Weights of a small transformer language model: 14M parameters, a variant of Muon for these matrices.
MLP neurons of a small language model. Each row is named by its layer, matrix (up: input weights) and neuron, and shows model dimensions 128-255. Each number is 50 + 12 x the weight over its row's rms, rounded and kept within 0 to 99.
After each neuron's rows, "fires in" lists the words (lower case) most often at its 100 highest values on Wikipedia text that the model never trained on.

L4.up1012:46 72 47 53 52 48 65 33 54 45 51 61 46 63 55 64 63 55 54 44 55 51 50 41 38 40 49 55 67 51 44 69 49 50 37 52 68 34 56 55 44 32 61 50 54 42 47 47 49 20 36 66 40 57 43 47 49 48 64 66 58 47 43 52 43 25 28 54 41 50 57 42 58 55 64 56 46 45 58 59 44 32 43 39 40 59 42 57 71 49 74 68 52 50 59 64 47 67 59 48 31 58 43 60 55 26 50 47 45 34 80 32 48 36 63 44 44 36 38 50 58 60 51 68 61 59 65 68
fires in: "son", "date", "father", "executive", "brother", "chairman"

L2.up460:43 51 74 39 53 57 38 52 55 34 45 59 42 57 50 50 51 52 38 53 27 38 63 54 56 48 32 47 66 55 31 46 46 60 55 58 62 57 42 50 60 57 46 34 38 39 57 59 61 70 59 57 41 32 66 64 60 53 44 69 44 58 72 45 38 30 38 25 70 63 68 42 61 44 46 51 53 29 40 54 35 49 47 74 69 50 40 79 28 51 67 82 49 58 45 53 61 49 44 41 55 60 34 28 49 47 49 51 69 46 50 60 75 55 52 52 25 57 77 49 50 47 43 46 57 42 65 40
fires in: "system", "name", "cases", "status", "systems"

L2.up583:48 47 52 36 63 34 44 35 21 26 63 44 52 55 54 48 74 49 56 17 52 51 60 32 49 42 57 67 64 56 44 53 46 49 51 63 29 71 51 56 37 61 69 63 64 36 59 57 36 48 42 49 61 56 40 56 57 53 37 43 53 48 33 54 45 64 42 62 38 44 42 64 65 56 35 62 62 51 60 24 56 51 61 58 40 39 49 63 52 70 53 44 62 37 57 52 47 66 43 57 61 53 61 33 57 28 74 33 41 66 54 58 49 66 67 42 39 41 48 77 58 61 47 48 51 47 55 53
fires in: "from"

L2.up236:37 60 53 40 51 56 53 54 70 61 49 76 59 50 58 57 51 60 32 54 40 39 42 44 42 58 49 43 45 38 57 30 47 42 35 54 27 55 40 54 38 44 57 30 58 52 52 39 46 71 63 43 49 33 46 39 48 54 55 36 38 69 50 48 30 65 57 47 62 44 55 76 60 74 67 68 51 68 33 56 20 32 38 46 50 52 37 60 42 46 47 48 62 41 23 51 63 43 64 58 68 61 42 57 38 39 57 53 51 53 48 38 45 99 57 52 69 36 39 53 33 44 68 64 58 74 48 57
fires in: "february", "january", "douglas", "leonard", "vincent", "washington"

L4.up1050:65 65 36 70 74 47 59 67 52 38 50 35 59 33 71 49 34 54 59 45 67 56 45 69 57 48 43 62 41 55 55 53 24 45 49 74 37 63 64 54 59 56 32 41 48 52 58 60 60 45 38 51 44 55 67 52 48 48 36 63 69 63 45 49 72 39 42 57 55 55 40 79 35 38 28 50 22 64 58 46 45 54 46 44 38 56 43 30 41 69 37 35 13 48 51 45 52 53 32 48 76 41 56 23 46 62 54 51 32 65 64 41 42 60 69 50 34 54 47 56 41 66 24 42 48 42 85 29
fires in: "early", "days", "animator", "main", "late", "year"

L2.up472:60 44 59 27 62 56 40 65 51 62 46 43 59 44 70 34 38 54 51 60 44 58 76 54 62 51 57 51 45 52 43 49 63 36 67 38 42 47 59 49 69 60 55 43 21 36 60 36 55 40 36 54 63 60 38 42 52 35 42 30 40 45 37 33 28 26 45 55 59 50 57 57 52 69 69 54 56 24 48 39 66 42 63 36 48 25 41 57 28 60 45 41 55 69 47 52 45 62 78 41 29 73 53 63 61 45 38 64 13 38 57 47 55 70 60 47 36 50 61 44 47 67 43 53 52 44 44 28
fires in: "three", "than", "six", "just", "mode", "five"

L2.up420:62 79 44 59 56 61 59 54 33 41 62 27 16 56 50 29 49 45 45 54 52 41 30 33 36 45 44 53 72 56 49 55 53 44 43 51 42 49 50 51 63 40 61 60 52 47 66 46 61 29 36 40 41 81 44 44 45 46 45 47 35 56 48 40 71 46 52 26 65 26 56 44 37 56 40 49 49 49 42 46 38 44 37 58 49 50 45 48 49 55 55 25 73 39 65 32 55 63 53 60 50 50 42 36 53 40 53 48 32 46 49 41 50 57 34 66 36 24 44 64 38 41 36 58 46 52 60 45
fires in: "made", "gave", "opened", "began", "died", "set"

L2.up1102:66 31 48 68 50 60 46 48 52 72 41 38 53 46 49 59 33 66 58 43 34 43 34 44 40 50 29 32 44 30 30 50 08 52 39 45 53 54 41 44 65 47 46 33 55 68 72 53 42 55 65 71 65 69 50 56 44 66 43 57 41 47 40 37 42 43 59 47 63 40 31 35 34 35 36 38 55 56 59 72 50 50 61 58 53 48 51 39 53 65 57 32 68 36 36 74 40 47 63 60 38 50 62 66 45 56 46 75 04 47 29 43 72 51 44 52 67 61 48 37 60 50 46 41 59 51 50 57
fires in: "died", "married", "on", "said", "listing"

L2.up373:42 57 62 45 50 45 34 38 61 44 42 35 53 36 28 45 61 41 36 41 53 60 54 62 47 52 43 62 39 53 50 53 55 48 65 28 43 54 77 85 51 40 54 32 35 56 48 53 74 64 33 42 55 49 24 25 36 56 54 47 46 61 33 58 45 54 41 13 53 43 48 67 51 28 44 46 40 39 47 36 44 41 45 29 57 31 50 43 41 53 40 57 54 58 41 58 40 59 76 47 51 47 53 71 37 39 40 54 59 54 49 56 32 23 44 60 58 32 66 41 37 51 55 49 49 42 36 49
fires in: "system", "game", "environment", "level", "order", "field"

L2.up557:45 65 60 66 43 40 56 53 61 61 58 56 50 82 54 51 58 57 42 61 65 45 71 60 38 54 63 37 59 52 31 52 58 35 43 56 59 47 57 64 59 65 45 57 30 44 69 64 59 44 74 51 39 25 60 38 46 54 64 63 31 18 55 65 64 32 60 60 62 48 41 32 52 42 66 47 51 48 59 44 42 37 49 56 54 36 52 44 44 46 47 46 51 54 52 42 38 63 39 60 48 71 57 50 60 49 43 52 36 48 51 38 51 58 39 62 57 46 50 51 37 67 35 46 48 43 72 41
fires in: "club", "father", "son", "wife", "first", "brother"

L2.up907:34 76 69 35 19 37 56 39 27 38 35 55 71 61 45 61 84 64 43 51 51 59 27 65 34 40 45 38 33 50 78 47 54 55 57 66 48 48 57 61 29 34 38 37 34 51 25 60 44 49 63 52 48 56 52 45 61 56 54 30 47 55 41 57 29 56 59 43 35 41 49 52 50 34 64 63 35 49 62 57 48 60 63 65 46 55 32 44 58 38 66 45 62 66 47 34 34 49 36 39 45 78 56 50 39 36 52 47 51 42 30 38 54 31 49 36 81 55 74 37 48 53 70 69 58 66 61 42
fires in: "former", "local", "party", "private", "old"

L2.up547:43 48 57 42 30 46 55 45 42 44 53 39 44 39 48 62 55 48 39 67 50 56 61 53 56 69 41 61 39 50 60 39 76 45 60 51 34 32 73 58 79 58 44 39 36 46 51 54 57 52 32 56 65 24 57 45 48 42 40 58 63 78 54 40 65 53 41 54 43 49 57 32 46 48 55 51 49 31 35 53 35 82 54 50 52 54 56 60 59 34 58 34 39 61 39 44 55 43 64 58 65 69 41 70 66 35 73 40 36 58 56 47 34 56 64 36 36 50 14 63 24 55 49 48 46 45 51 55
fires in: "game", "graph", "player", "system"

L2.up774:61 67 56 45 31 55 33 35 68 58 52 44 54 39 42 33 49 43 60 68 55 58 35 51 61 42 52 52 57 52 54 59 46 77 25 51 47 49 44 19 45 32 44 56 44 28 30 36 39 34 48 56 39 43 46 58 30 43 46 34 42 54 66 62 41 66 58 46 54 45 49 55 54 49 54 53 69 31 59 66 45 70 57 48 34 55 47 51 65 33 70 34 54 75 43 44 47 54 50 55 43 59 52 46 28 45 44 41 47 46 62 59 57 59 71 62 46 66 43 45 63 47 55 46 27 41 50 51
fires in: "time", "lane", "2013", "p"